{"num_hidden_layers": 13, "hidden_size": 512, "num_attention_heads": 4, "num_key_value_heads": 2, "head_dim": 128, "intermediate_size": 1344, "vocab_size": 50257, "hidden_act": "swiglu", "norm": "rmsnorm", "norm_place": "pre", "norm_eps": 1e-05, "positions": "learned+rope", "rope_theta": 65800.0, "rope_fraction": 1.0, "qk_norm": true, "attn_scale": 0.0884, "bias": "qkv", "tie_word_embeddings": true, "parallel_block": false, "init": "uniform", "init_std_qkv": 0.027, "init_std_o": 0.00529, "init_std_up": 0.027, "init_std_down": 0.00327, "optimizer": "muon_variant", "learning_rate": 0.0129, "lr_mult_o": 3.0, "lr_mult_up": 1.29, "lr_mult_down": 3.0, "beta1": 0.93, "lr_head": 0.00534, "warmup_steps": 40, "schedule": "cos", "final_lr_fraction": 0.1, "batch_tokens": [65536, 131072, 196608], "max_seq_len": 1024, "doc_mask": true, "train_tokens": 502500000, "max_steps": 4296, "dataset": "wikipedia_en"}
MLP neurons of a small language model. Each row is named by its layer, matrix (gate and up: input weights; down: output weights) and neuron, and shows model dimensions 352-479. Each number is 50 + 12 x the weight over its row's rms, rounded and kept within 0 to 99. A neuron's up and down rows have the sign that makes its largest values positive.
Before each neuron's rows, "raises" lists the tokens whose logits its output raises most directly, leaving later layers aside.

raises: "500", "300", "600", "800", "100"
L10.gate1268:45 51 61 42 41 65 60 31 46 65 58 33 43 56 59 41 60 40 53 42 56 40 58 42 43 41 47 56 57 37 48 52 38 44 47 38 35 27 63 59 53 59 54 62 49 64 67 60 37 34 59 45 58 69 53 61 52 51 45 41 47 46 60 52 44 32 46 46 51 71 48 56 51 47 55 37 66 55 53 43 44 48 31 39 45 50 38 53 49 36 51 49 44 54 37 54 41 42 34 54 49 48 52 44 32 56 47 40 54 37 39 46 49 54 33 42 69 46 19 49 39 44 64 67 67 45 43 51
L10.up1268:37 45 44 32 71 55 59 51 27 61 67 37 59 44 52 58 46 45 33 51 36 44 71 46 53 33 49 60 59 41 47 58 38 37 32 48 49 47 74 41 46 47 60 46 56 50 70 36 44 50 53 58 58 59 36 74 48 61 40 49 19 71 56 61 33 60 64 58 69 59 56 83 36 38 66 54 55 50 72 62 60 59 38 47 23 69 41 37 32 41 43 44 57 43 52 47 48 30 57 38 45 48 53 48 54 65 57 35 59 49 63 41 64 68 64 40 77 29 69 68 47 34 46 63 54 41 34 41
L10.down1268:46 59 35 59 50 52 34 58 55 91 25 42 54 51 41 56 33 36 30 47 50 40 60 29 54 32 58 49 41 39 44 48 17 53 44 61 34 15 61 64 44 30 45 41 54 71 58 56 51 47 63 60 48 63 59 66 59 47 46 59 55 57 62 58 44 42 28 59 53 49 56 56 54 38 41 45 48 50 48 47 39 42 46 59 53 39 49 48 57 38 50 84 55 61 36 22 52 38 43 42 53 48 50 67 38 61 64 52 59 49 58 44 62 52 47 34 61 40 44 60 47 69 54 57 62 49 63 50

raises: "lo", "ki", "ky", "und", "loan"
L8.gate368:72 46 34 57 34 38 52 42 42 34 51 59 53 44 23 62 43 35 61 52 51 47 50 54 29 57 40 60 55 44 61 37 66 62 44 46 56 51 49 43 36 60 59 42 43 72 61 52 76 60 37 50 54 47 63 57 45 57 38 79 57 36 54 61 36 52 56 70 87 46 46 58 68 49 30 57 39 49 52 46 44 57 48 57 40 60 43 37 65 49 49 30 50 44 29 39 49 58 44 70 46 52 60 49 59 64 53 84 50 69 55 74 50 39 65 56 70 45 32 73 31 63 61 73 48 37 54 44
L8.up368:47 52 50 31 49 53 50 36 55 32 56 46 32 68 46 62 49 46 56 48 38 33 39 85 57 54 63 56 62 47 57 39 58 57 61 44 39 62 34 64 51 50 53 43 53 63 41 70 40 42 41 61 37 56 60 29 33 48 66 38 58 56 60 66 40 58 48 62 66 49 54 68 51 50 49 63 43 44 52 61 45 61 40 68 36 63 57 47 47 54 54 46 58 54 35 49 48 49 59 33 53 64 54 66 62 52 51 38 44 54 36 54 36 49 56 52 54 38 62 49 45 61 41 57 52 60 69 55
L8.down368:57 64 57 45 41 48 48 47 50 54 59 38 59 57 43 36 49 62 33 62 17 47 65 47 35 67 52 33 41 56 43 58 28 52 49 56 53 41 48 58 43 36 77 33 41 52 40 49 52 37 71 34 50 68 42 25 58 55 69 54 62 54 34 29 25 50 59 60 48 38 62 59 48 68 28 52 43 52 53 50 68 62 49 66 48 62 44 27 47 41 54 57 68 31 42 43 16 60 47 77 43 65 49 64 43 56 52 43 63 62 68 50 21 51 48 49 59 51 55 45 70 44 59 52 54 55 40 58

raises: " American", " Atlantic", " Korean", "s", " Zone"
L10.gate2:44 62 49 46 57 41 58 68 21 59 61 52 49 82 42 60 66 48 64 63 62 57 61 58 42 49 60 38 52 24 74 42 40 60 71 57 64 55 30 48 39 46 36 40 51 78 51 62 70 25 63 46 55 47 47 42 42 42 52 41 57 48 69 42 38 43 64 44 48 52 50 65 67 54 45 28 49 46 49 43 49 54 52 42 58 49 53 55 64 65 54 56 52 74 58 56 54 42 51 40 34 39 49 44 74 55 59 51 72 34 46 40 53 57 52 34 47 68 43 55 57 55 51 62 59 69 58 44
L10.up2:40 39 80 49 46 47 48 55 26 69 60 61 69 59 50 50 69 55 50 36 42 42 50 49 43 29 46 50 39 32 70 47 36 49 70 39 50 57 15 29 55 36 56 60 47 46 57 42 58 07 45 52 46 53 34 41 45 47 58 52 42 37 39 82 40 38 28 61 49 54 76 52 51 56 53 36 43 62 47 40 55 40 58 54 53 64 36 46 51 54 52 71 34 61 56 68 41 56 27 22 47 28 51 61 75 42 62 43 40 65 45 47 51 77 54 28 59 42 46 37 51 21 34 50 30 53 69 42
L10.down2:63 38 26 41 48 52 66 30 55 43 44 56 61 55 54 59 59 33 47 51 85 59 56 66 36 39 63 26 56 61 75 54 47 54 53 44 79 40 44 54 55 31 52 20 65 34 39 63 45 53 49 42 72 55 42 57 48 35 42 50 63 62 39 44 70 43 48 27 42 69 50 82 39 44 54 30 50 39 57 42 43 50 47 49 66 57 25 39 32 68 62 53 34 69 66 56 63 57 46 30 54 69 53 53 52 68 58 53 67 48 55 46 62 52 28 31 36 35 58 35 73 45 38 42 43 46 45 48

raises: " both the", " neither", " both", " only the", " only"
L5.gate1266:63 62 50 50 60 60 34 39 60 85 52 58 48 51 49 67 39 41 60 32 64 65 37 41 44 52 55 47 51 30 57 52 65 54 40 74 57 61 39 32 35 44 64 48 47 55 51 37 53 50 39 32 41 49 79 57 50 38 48 47 45 20 70 44 45 44 14 69 51 40 64 47 12 43 53 48 48 13 35 67 37 48 45 40 37 69 69 42 47 47 54 52 58 35 55 62 62 42 69 31 48 47 49 48 45 41 59 44 61 46 31 68 46 37 50 31 50 54 51 57 51 48 45 36 42 56 42 52
L5.up1266:54 57 46 36 60 43 27 42 64 54 50 45 49 54 46 50 44 31 50 38 50 47 58 62 41 31 47 44 44 40 37 38 29 22 45 49 54 51 53 31 50 53 53 38 43 67 39 46 41 61 48 53 30 58 43 35 68 56 63 32 64 51 58 35 59 46 35 53 36 44 53 54 24 55 61 51 35 53 43 64 33 62 42 46 49 79 56 56 44 45 42 68 47 49 34 56 51 33 34 39 34 41 43 75 42 21 41 50 53 53 30 55 58 31 62 47 44 66 33 49 57 52 56 58 24 69 43 63
L5.down1266:49 24 52 47 51 40 81 46 45 55 30 52 47 53 43 48 48 45 47 55 53 56 50 40 58 45 42 55 42 61 61 59 36 41 40 74 35 49 43 73 40 53 42 42 51 77 68 57 25 57 61 55 54 54 50 61 52 56 53 55 41 44 42 66 46 56 26 48 30 49 44 58 34 30 43 36 37 55 37 41 45 40 60 50 50 61 59 39 39 61 48 36 53 44 36 54 60 47 60 36 35 35 49 46 45 65 40 58 79 31 57 46 43 52 57 34 34 48 53 43 43 17 43 69 53 46 38 39

raises: "ew", " only", "ic", " only the", " enough to"
L10.gate700:42 49 54 43 67 61 50 44 65 54 42 48 40 41 65 47 45 39 57 30 54 34 32 33 44 58 60 28 65 39 68 53 64 49 63 58 60 58 55 36 64 44 35 58 21 66 52 52 63 52 34 47 49 75 40 63 60 41 55 54 35 40 48 54 62 47 56 65 46 53 48 50 48 52 50 68 34 59 40 53 40 59 52 52 56 62 48 44 40 55 50 32 59 60 60 30 60 32 76 54 59 36 62 57 45 72 38 48 52 56 41 42 70 33 40 49 40 56 55 61 52 38 37 57 51 49 28 42
L10.up700:63 51 39 56 75 57 63 35 83 42 49 41 34 24 59 61 61 41 37 50 36 59 77 36 51 38 44 51 36 43 72 49 52 28 36 51 51 45 57 27 44 52 37 32 31 54 51 51 76 55 47 60 72 44 45 70 50 43 58 31 29 34 48 45 52 40 28 73 55 49 47 45 45 53 38 68 50 42 40 35 57 36 53 47 41 48 75 53 57 47 23 43 59 47 49 50 40 43 51 55 59 25 50 43 37 62 57 56 53 44 63 45 54 45 31 40 29 27 36 66 28 53 58 43 71 61 51 40
L10.down700:52 50 45 48 68 62 58 46 63 49 31 46 44 55 49 28 44 58 67 51 46 56 47 48 57 42 49 51 47 64 54 53 41 33 47 36 45 37 50 43 69 55 27 54 21 56 43 38 59 60 67 62 44 52 22 71 54 60 52 38 40 34 56 54 61 50 30 77 33 48 62 63 41 41 48 55 38 63 50 60 44 40 52 47 32 65 66 48 41 59 53 55 56 67 31 50 48 37 43 60 51 23 59 53 52 30 56 62 55 58 31 55 49 49 45 40 62 62 47 65 47 62 34 68 38 71 48 49

raises: "ient", "ative", "ri", "ibility", "romagn"
L8.gate609:75 42 35 47 59 27 65 55 31 33 57 23 52 30 49 61 49 51 34 35 44 38 42 68 44 53 49 56 32 57 55 50 51 75 71 42 39 74 56 46 58 49 50 34 45 36 46 34 53 63 43 38 53 38 31 40 44 64 45 51 41 41 39 45 54 32 60 36 49 71 44 51 61 45 23 58 39 42 40 42 61 56 55 41 45 57 55 47 51 63 67 73 72 51 33 44 45 76 49 21 35 66 58 50 56 27 68 68 35 37 40 58 36 35 55 69 65 52 52 69 53 43 60 53 41 64 55 33
L8.up609:34 65 60 69 65 56 43 49 56 30 59 34 37 57 45 63 32 57 61 67 46 62 68 32 51 41 49 56 66 58 56 57 53 42 81 48 42 46 52 71 25 37 31 48 67 58 46 41 55 27 57 72 55 39 29 54 53 41 54 53 46 24 68 29 49 55 42 34 38 34 59 63 45 41 53 56 44 59 50 53 63 67 62 50 64 48 44 50 38 55 56 34 51 35 42 55 41 37 56 68 53 36 61 36 36 51 38 33 61 58 61 38 41 43 50 67 41 32 54 71 30 43 53 43 64 38 72 64
L8.down609:41 71 32 70 65 39 36 46 35 37 43 43 30 64 36 65 50 62 41 51 34 40 74 40 42 62 67 64 59 53 51 54 54 46 49 42 38 61 61 52 59 48 55 59 48 62 49 60 41 32 49 59 54 50 34 54 65 33 60 58 37 50 37 50 53 29 39 49 53 34 45 59 70 33 33 39 36 45 48 55 53 74 75 56 25 62 52 58 54 59 44 54 60 39 45 47 39 33 50 79 45 46 54 38 54 44 28 47 59 57 39 52 44 40 72 41 60 54 45 60 43 42 36 65 60 52 58 46

raises: " lived", "en", "er", "est", "age"
L10.gate981:57 50 43 53 53 67 41 54 55 64 65 52 42 49 48 36 50 62 44 48 54 15 73 58 38 55 55 65 18 48 41 74 50 66 33 56 63 45 53 48 32 38 51 26 59 53 56 52 49 47 44 55 45 32 47 65 37 77 69 49 48 56 26 35 51 38 62 57 52 44 44 47 38 56 82 33 36 60 60 26 40 76 54 56 39 59 57 45 37 54 46 32 41 53 47 39 54 55 63 51 56 66 44 38 34 64 43 61 39 49 55 27 59 57 38 50 51 54 39 24 44 53 56 45 64 50 63 51
L10.up981:66 49 42 45 61 63 51 46 61 56 57 44 58 44 59 56 53 46 37 31 70 48 64 63 63 56 36 59 26 58 53 60 39 77 51 44 47 43 73 58 52 46 40 39 56 44 74 62 34 47 34 52 55 36 36 57 38 54 34 33 59 36 45 48 52 45 65 58 42 30 55 53 65 59 77 41 60 32 53 54 46 63 55 58 26 62 72 59 55 49 51 42 59 39 58 52 57 63 77 55 42 61 56 34 39 66 41 45 39 56 62 34 40 48 57 52 36 65 31 39 56 57 55 32 81 42 73 56
L10.down981:49 62 55 53 47 71 41 64 65 33 50 52 45 52 53 57 46 57 55 53 41 44 52 59 31 38 48 43 56 39 48 50 56 55 53 51 62 46 71 63 15 30 49 68 59 78 31 30 34 43 35 43 48 76 54 31 58 62 34 52 53 34 37 30 43 55 69 40 49 39 62 50 37 64 65 51 42 33 54 47 41 71 60 32 47 34 58 55 43 46 71 41 48 46 46 53 35 48 64 48 31 65 62 51 49 53 54 60 47 51 53 47 53 52 66 29 55 45 36 41 34 66 76 62 65 42 61 66

raises: "s==", "s)", "s the", "s, a", "s with"
L10.gate1226:47 27 46 48 55 56 51 36 53 60 59 28 43 43 66 26 43 51 54 54 43 54 27 48 64 55 71 51 36 50 58 36 60 77 59 20 60 46 56 46 52 36 23 45 52 44 48 40 44 45 45 64 76 75 51 47 39 36 56 45 63 45 59 63 51 49 54 56 36 67 60 54 64 52 55 60 45 67 71 32 70 51 57 50 50 75 48 51 57 57 53 40 56 56 60 34 47 42 59 35 37 47 69 53 65 49 75 49 49 23 42 38 58 28 46 51 55 50 66 38 56 49 45 64 23 39 40 60
L10.up1226:41 31 33 36 72 42 54 63 45 60 57 37 63 41 50 47 57 66 47 38 34 51 23 46 56 60 52 40 44 53 61 56 31 47 71 35 42 58 56 47 47 53 31 47 38 67 85 56 73 58 56 52 71 44 55 52 33 53 67 45 54 47 36 47 51 70 50 26 46 44 66 47 45 61 39 51 39 63 47 36 48 53 57 59 53 70 55 37 66 62 40 55 67 41 71 44 60 56 43 38 41 68 51 65 61 41 63 49 53 37 26 52 52 37 65 61 53 61 66 73 55 42 36 48 39 27 50 58
L10.down1226:48 44 37 63 46 58 36 59 36 45 63 53 50 47 82 76 48 45 30 57 52 59 58 48 60 62 68 47 37 36 45 44 41 50 52 35 65 42 47 35 66 49 44 59 36 55 50 53 46 47 65 53 72 43 59 62 51 44 61 36 38 54 53 47 52 70 53 50 58 69 73 45 51 47 54 53 49 49 26 42 34 67 36 58 73 43 51 56 65 67 44 30 46 42 69 52 58 39 51 40 52 50 59 42 68 61 69 36 55 29 27 67 73 29 39 54 29 70 43 52 52 51 33 39 70 48 56 36

raises: "s with the", "s with", "s to", "s the", "s on"
L8.gate112:52 40 41 45 49 55 46 51 40 73 50 60 57 42 51 38 66 40 25 71 49 63 59 47 61 55 39 58 57 62 55 37 38 53 57 67 54 24 57 76 37 65 55 69 53 67 40 57 42 53 39 59 61 38 43 46 55 61 35 36 59 43 63 43 36 70 60 60 54 65 61 27 32 59 22 64 59 59 41 64 58 61 64 43 72 39 35 46 60 46 37 55 51 63 55 54 46 53 58 38 58 48 71 64 50 50 56 53 48 09 47 35 63 45 61 64 75 48 68 44 54 49 24 30 60 35 51 29
L8.up112:60 67 34 26 51 48 55 35 53 54 52 55 47 47 39 55 62 59 35 74 56 74 47 51 37 54 66 54 49 62 56 45 66 47 50 44 62 38 60 52 57 51 41 46 88 68 49 52 47 43 38 65 77 40 50 45 40 50 46 37 53 47 33 36 38 74 61 58 41 59 44 49 50 46 38 51 50 46 47 51 55 42 66 32 45 51 49 49 59 38 62 58 41 75 37 36 53 73 43 40 36 68 52 64 34 52 41 64 31 31 34 49 46 42 71 52 70 54 27 47 41 59 19 78 40 55 50 58
L8.down112:36 54 50 40 54 50 38 39 45 43 60 37 56 40 56 49 38 33 63 63 43 45 44 31 53 31 59 40 62 33 40 52 59 41 33 67 40 44 74 51 57 42 57 65 50 78 43 39 57 56 31 56 49 51 56 50 59 57 46 55 59 66 51 53 42 70 50 53 68 43 74 47 34 53 30 61 48 30 51 69 36 46 30 63 64 38 53 42 73 63 31 52 61 72 42 23 52 47 50 39 42 59 63 85 56 67 77 49 63 52 57 52 53 51 55 69 66 48 15 49 55 59 51 44 41 61 52 32

raises: "os", "os,", "eros", "os.", "os |"
L10.gate428:38 38 45 44 25 38 47 44 63 46 57 65 55 53 48 43 52 64 71 49 57 43 37 47 51 53 42 56 33 52 30 57 55 61 53 56 39 57 32 62 49 51 51 55 37 44 45 40 56 51 58 63 56 59 76 49 46 44 56 40 56 72 36 55 45 54 55 62 52 69 30 57 52 60 56 61 46 64 57 27 54 47 55 37 61 73 62 36 44 46 78 55 68 41 83 39 50 59 64 25 36 54 39 52 41 31 57 56 42 37 64 32 66 66 46 38 35 69 52 53 63 09 38 55 50 46 48 32
L10.up428:56 29 58 41 55 62 20 62 51 41 49 52 57 64 60 42 66 45 58 53 55 46 41 61 58 55 43 47 47 55 24 43 56 50 46 39 41 49 57 49 64 43 55 63 39 56 66 35 43 55 63 34 44 47 42 34 57 40 55 70 54 68 48 69 44 46 48 35 62 61 50 55 43 38 48 41 65 46 51 41 58 53 50 36 55 54 66 78 56 66 57 44 53 37 54 37 40 42 53 28 53 66 33 59 60 38 47 50 27 47 65 38 58 50 57 57 45 57 49 58 40 15 48 58 48 51 47 47
L10.down428:58 47 60 43 54 43 34 50 50 56 69 56 65 50 70 44 59 73 55 40 34 52 40 35 60 61 43 59 31 46 28 36 48 60 62 46 57 49 59 49 66 51 75 50 31 52 71 50 42 43 64 43 45 52 25 63 41 53 72 59 38 71 63 60 21 34 38 38 57 62 29 36 55 51 57 40 59 58 54 64 69 59 67 53 37 35 42 38 66 54 55 67 38 58 45 57 61 60 46 69 53 38 56 44 46 60 46 58 56 54 43 62 82 58 40 39 64 64 39 47 66 27 40 27 65 46 54 49

raises: "est", "er and", "er)", "est.", "er"
L10.gate745:52 61 74 42 39 47 66 41 62 59 56 54 34 64 53 49 54 42 33 60 48 35 48 58 41 48 56 42 45 56 69 44 65 54 65 46 71 51 67 67 45 19 51 49 52 34 47 47 62 64 61 66 63 53 41 43 42 34 65 45 42 41 24 48 46 54 41 77 40 29 64 55 22 43 59 47 25 24 52 59 49 63 34 59 59 38 41 36 55 42 47 18 37 25 44 31 53 49 43 52 62 41 54 58 45 56 44 51 41 70 39 11 46 42 44 51 50 60 49 49 41 52 64 51 67 53 61 69
L10.up745:54 58 68 55 68 66 64 67 50 40 66 52 38 46 39 40 59 60 39 53 59 45 45 36 48 69 45 44 39 43 53 70 76 65 73 56 79 53 38 64 46 34 32 55 53 62 52 41 48 44 40 47 57 62 43 54 53 48 44 52 27 44 19 34 53 51 33 72 53 41 60 68 46 63 50 53 42 34 36 37 44 35 41 49 25 42 37 42 51 46 51 50 68 41 47 56 56 29 55 61 55 51 55 50 42 55 34 64 53 46 38 46 51 51 32 55 60 62 31 26 61 48 55 61 47 49 69 62
L10.down745:62 44 53 47 48 47 43 55 38 49 41 67 56 43 50 35 37 34 67 46 62 43 53 62 50 56 35 41 53 54 54 55 65 44 52 38 78 58 71 50 42 51 59 64 38 53 47 47 43 65 28 59 58 31 47 54 71 51 53 44 37 51 33 55 53 42 40 54 40 66 72 39 46 28 60 62 37 40 46 56 59 55 58 52 30 43 50 52 77 66 38 39 59 47 48 50 46 48 50 53 73 45 73 63 55 32 48 38 42 46 50 59 65 44 67 31 43 68 27 38 48 43 59 56 50 64 55 44

raises: "one", "one.", "elly", " of her", " of these"
L5.gate121:55 36 43 46 32 21 37 79 56 68 42 37 54 47 42 67 55 46 52 67 41 43 28 48 54 66 46 44 51 63 47 45 36 39 31 57 41 51 35 53 50 54 53 49 48 46 46 47 56 66 47 42 47 35 64 56 40 41 59 48 60 35 57 61 39 51 41 44 38 56 72 46 41 54 57 75 39 66 60 31 58 43 56 40 60 56 44 26 59 80 40 53 49 48 72 35 67 40 47 52 47 52 34 46 44 58 47 45 54 56 78 43 53 56 49 68 49 70 49 53 50 34 65 64 40 61 46 53
L5.up121:61 53 54 71 56 51 30 55 59 45 33 40 38 63 49 54 45 25 38 59 68 71 36 58 13 48 37 43 65 43 34 44 49 41 35 39 62 45 54 46 32 38 46 55 57 48 42 66 36 75 47 46 37 54 45 44 38 58 51 64 56 54 46 45 74 59 31 54 46 35 59 47 50 57 49 67 28 59 72 33 53 60 60 51 60 55 37 68 55 38 63 42 58 61 75 37 40 60 73 38 50 56 49 54 63 43 58 49 19 55 48 40 32 45 34 41 56 62 69 52 55 20 57 48 50 62 21 46
L5.down121:64 38 43 77 57 32 52 42 39 41 53 44 48 52 70 48 57 56 61 46 59 60 58 45 74 22 44 41 50 62 72 54 45 42 57 63 32 68 41 52 43 54 62 58 43 64 65 69 38 46 43 46 48 35 41 54 61 50 38 45 75 52 38 31 42 72 53 52 57 64 43 44 50 55 64 58 48 43 48 33 60 33 38 59 75 55 60 52 40 40 43 48 52 47 55 79 59 49 48 32 48 61 54 58 58 35 43 49 54 52 58 52 71 54 66 49 30 72 65 54 67 32 73 45 66 70 38 49

raises: "v", "lev", "leg", "le", "ved"
L10.gate1330:64 31 67 40 42 61 26 29 27 47 41 62 51 48 40 37 43 63 35 49 43 28 34 30 45 70 44 61 38 36 58 41 57 68 52 43 53 38 37 54 36 58 55 60 59 61 20 46 57 50 56 60 48 31 42 62 50 42 53 49 44 48 44 47 46 57 29 41 57 55 28 66 44 60 41 47 22 63 36 51 50 54 43 40 50 28 50 51 56 58 61 43 75 49 40 52 39 64 52 52 61 50 50 40 44 68 59 37 36 66 51 65 26 59 23 47 37 70 42 46 56 36 48 51 46 46 60 66
L10.up1330:38 51 58 41 39 46 67 67 46 72 38 57 41 31 43 37 53 44 60 46 39 39 55 50 49 79 43 66 53 41 56 46 56 59 61 44 64 22 62 52 39 48 33 61 58 57 43 42 27 53 54 36 40 41 55 51 55 57 51 38 47 45 49 53 35 42 50 52 68 58 51 63 54 56 65 76 35 68 44 41 50 58 51 42 51 62 36 51 57 50 51 54 63 59 49 22 53 56 60 57 56 43 37 41 48 20 28 46 33 41 49 62 29 43 44 61 52 23 47 59 58 43 54 46 33 56 34 59
L10.down1330:73 57 41 33 38 50 63 53 56 49 67 41 48 31 48 30 39 44 54 51 53 41 42 39 54 56 38 48 25 53 49 51 64 45 48 64 45 33 65 60 40 58 45 48 63 44 33 62 47 69 59 49 64 42 55 72 47 38 39 59 16 67 51 64 50 38 29 56 48 69 47 61 38 33 61 57 34 65 60 37 54 70 29 43 60 80 57 58 53 50 46 56 43 37 46 37 62 56 55 67 66 41 63 57 62 48 40 45 33 39 52 45 36 64 28 58 39 53 36 53 59 42 58 47 62 36 58 61

raises: "ary", " into", " from the", " into an", " into the"
L8.gate1131:41 38 53 39 66 54 54 62 43 48 46 58 63 42 41 58 56 62 67 63 43 33 62 52 46 54 43 76 51 54 39 33 49 39 43 32 36 64 40 63 72 43 44 69 43 50 66 53 45 44 50 54 17 78 60 48 65 65 37 42 22 43 51 60 50 53 48 58 30 60 54 56 62 57 56 59 34 32 30 35 82 62 43 55 42 61 62 58 33 64 59 69 39 58 43 53 41 38 41 50 38 36 43 33 43 47 61 56 79 69 71 34 50 42 50 61 46 39 58 37 62 59 46 38 48 65 47 66
L8.up1131:62 49 51 44 53 43 48 81 63 71 53 61 51 51 51 67 56 55 41 33 58 56 51 43 52 47 33 55 58 61 62 50 56 76 69 44 47 53 56 65 57 44 30 51 58 33 65 47 51 41 61 62 48 60 58 51 55 48 52 57 56 29 40 46 51 44 55 45 46 40 63 32 39 57 50 42 55 42 50 57 64 46 54 39 67 23 52 35 66 31 41 40 54 46 37 41 41 60 66 33 49 35 73 53 68 32 31 52 21 55 52 63 47 40 47 47 64 33 52 42 59 44 52 50 63 45 50 63
L8.down1131:65 39 49 53 37 50 52 54 75 41 60 60 55 37 54 47 48 48 69 40 46 47 54 53 35 57 43 71 48 40 46 53 58 40 64 39 45 50 63 35 56 51 56 44 49 45 57 44 57 65 65 65 65 62 59 57 40 67 47 30 43 55 43 55 50 52 61 48 55 54 47 59 60 66 41 39 49 41 48 48 24 42 38 54 65 47 42 52 48 50 47 35 52 64 45 33 67 41 41 59 41 29 55 44 40 50 46 47 36 54 42 49 66 38 65 38 63 65 58 48 45 48 64 47 69 78 52 47

raises: " elevation", " diameter", " wid", " distance", " / "
L8.gate107:34 43 64 70 68 69 69 60 74 51 50 66 39 59 52 47 68 52 60 46 49 57 42 65 38 49 53 63 54 63 53 62 39 62 66 50 55 53 47 29 52 45 47 51 45 68 71 63 74 77 47 65 43 43 21 45 62 77 47 52 68 36 49 63 61 52 63 65 43 44 47 50 44 53 58 54 48 40 35 53 48 17 53 52 64 37 33 39 40 44 58 86 47 50 41 59 56 47 53 53 36 46 51 20 66 45 36 62 58 51 55 41 52 44 62 49 47 36 48 44 46 49 61 32 42 19 54 48
L8.up107:43 27 60 46 58 54 47 46 69 59 52 88 54 25 55 29 68 33 53 47 60 51 29 45 49 64 40 38 49 46 50 53 55 31 65 59 60 55 51 47 34 60 68 64 32 46 55 59 40 31 60 50 32 48 59 44 58 44 49 68 65 35 42 44 50 62 48 48 49 51 42 54 59 47 66 52 44 61 73 53 47 63 52 54 58 52 46 54 53 65 50 64 48 31 42 45 51 53 34 33 71 32 41 56 62 53 48 58 61 57 52 44 43 59 60 62 40 53 38 65 25 37 53 48 42 18 41 58
L8.down107:26 52 26 44 48 50 69 63 54 44 60 81 30 44 48 44 67 49 47 59 54 33 56 67 28 61 41 62 51 71 65 59 67 85 51 46 41 64 43 48 26 58 49 38 49 54 61 67 52 43 76 53 50 39 34 53 38 62 54 52 65 38 49 51 57 39 65 36 62 62 57 52 49 42 53 59 55 35 61 48 35 30 74 50 44 78 42 44 17 32 53 38 67 57 63 31 54 56 67 58 64 29 33 43 55 62 40 61 40 41 59 51 51 53 53 19 52 70 66 38 54 52 49 54 39 53 48 51

raises: " shore", " tip", " intersection", " terminus", " peak"
L10.gate537:53 59 49 49 40 29 39 45 42 61 54 54 44 59 52 39 63 54 74 41 48 20 50 39 30 51 43 69 48 34 55 45 35 45 45 41 70 35 44 35 66 54 37 50 43 57 48 66 37 62 58 32 55 54 64 62 34 42 21 74 58 49 63 34 50 57 51 44 33 55 52 49 62 39 40 40 63 50 38 55 41 60 48 38 52 51 42 50 47 43 49 50 32 57 48 63 60 34 41 75 73 42 39 55 43 73 37 51 38 73 74 32 51 42 67 38 46 39 66 63 45 42 49 63 56 45 47 66
L10.up537:53 72 24 34 68 59 63 48 16 54 44 57 58 32 39 46 46 41 32 31 48 45 43 48 41 30 55 52 48 46 41 67 56 43 56 65 32 49 48 32 59 61 43 51 55 51 26 57 49 50 46 27 61 51 46 64 54 65 54 45 43 72 34 58 56 30 63 47 46 50 50 65 51 67 58 62 54 40 44 32 45 67 53 79 47 49 50 42 46 68 44 56 43 45 81 51 81 61 48 29 51 42 47 60 55 41 53 57 40 59 39 22 56 48 49 62 66 59 62 65 36 52 34 40 38 49 31 46
L10.down537:66 54 54 48 47 70 62 30 39 51 47 50 46 43 57 42 46 53 43 55 54 45 26 39 62 62 45 64 88 40 45 37 34 33 78 65 43 60 49 45 48 41 46 47 59 62 54 52 57 45 64 48 43 57 69 42 44 51 31 42 53 45 60 43 48 63 47 51 39 34 61 53 54 81 63 60 42 46 52 38 60 60 47 38 63 44 47 60 52 53 51 44 54 60 56 30 44 57 23 69 45 50 55 43 27 63 44 68 55 72 73 48 58 47 58 63 38 35 34 47 62 57 46 41 35 37 37 49

raises: "til", "ten", "ç", "to", "te"
L10.gate879:45 44 39 53 49 67 47 66 43 65 55 44 64 46 53 33 59 67 51 58 69 32 51 69 48 57 68 54 54 49 52 55 54 42 56 62 61 59 43 44 37 44 43 41 43 48 50 69 61 36 43 40 41 53 39 42 46 38 48 30 48 58 46 49 40 50 63 47 49 39 58 54 56 57 33 56 45 34 35 50 35 40 49 44 38 67 75 21 48 53 53 53 55 67 52 67 42 49 56 57 49 56 58 46 39 64 48 57 70 50 60 43 37 61 52 41 47 39 55 67 44 45 51 39 43 59 41 57
L10.up879:56 44 68 35 54 77 41 58 10 48 47 39 41 48 57 50 88 73 23 60 60 35 60 58 55 48 52 56 48 42 26 57 46 35 72 35 52 50 53 29 38 51 53 45 51 63 51 36 48 64 35 61 51 29 57 47 52 50 57 43 48 60 58 53 66 50 59 41 58 55 49 62 48 44 47 60 64 35 39 35 57 37 50 56 32 61 57 42 59 29 46 44 50 52 47 48 61 35 57 31 44 58 48 68 33 71 70 47 67 36 72 47 65 56 64 36 40 31 33 52 39 55 38 52 55 48 38 68
L10.down879:52 48 31 59 47 39 28 51 53 41 34 33 67 35 35 42 70 68 46 39 45 84 55 73 47 53 62 64 44 36 40 72 39 75 66 58 54 52 71 45 75 41 35 55 51 42 49 58 69 48 64 63 54 43 39 70 40 47 49 64 37 73 60 60 51 32 42 36 41 45 77 55 64 29 61 37 46 64 31 43 46 43 65 64 56 35 63 63 38 62 41 61 35 53 57 54 39 31 49 46 42 54 67 38 32 51 45 41 66 33 44 46 53 48 54 63 34 21 55 66 51 85 51 65 68 48 53 54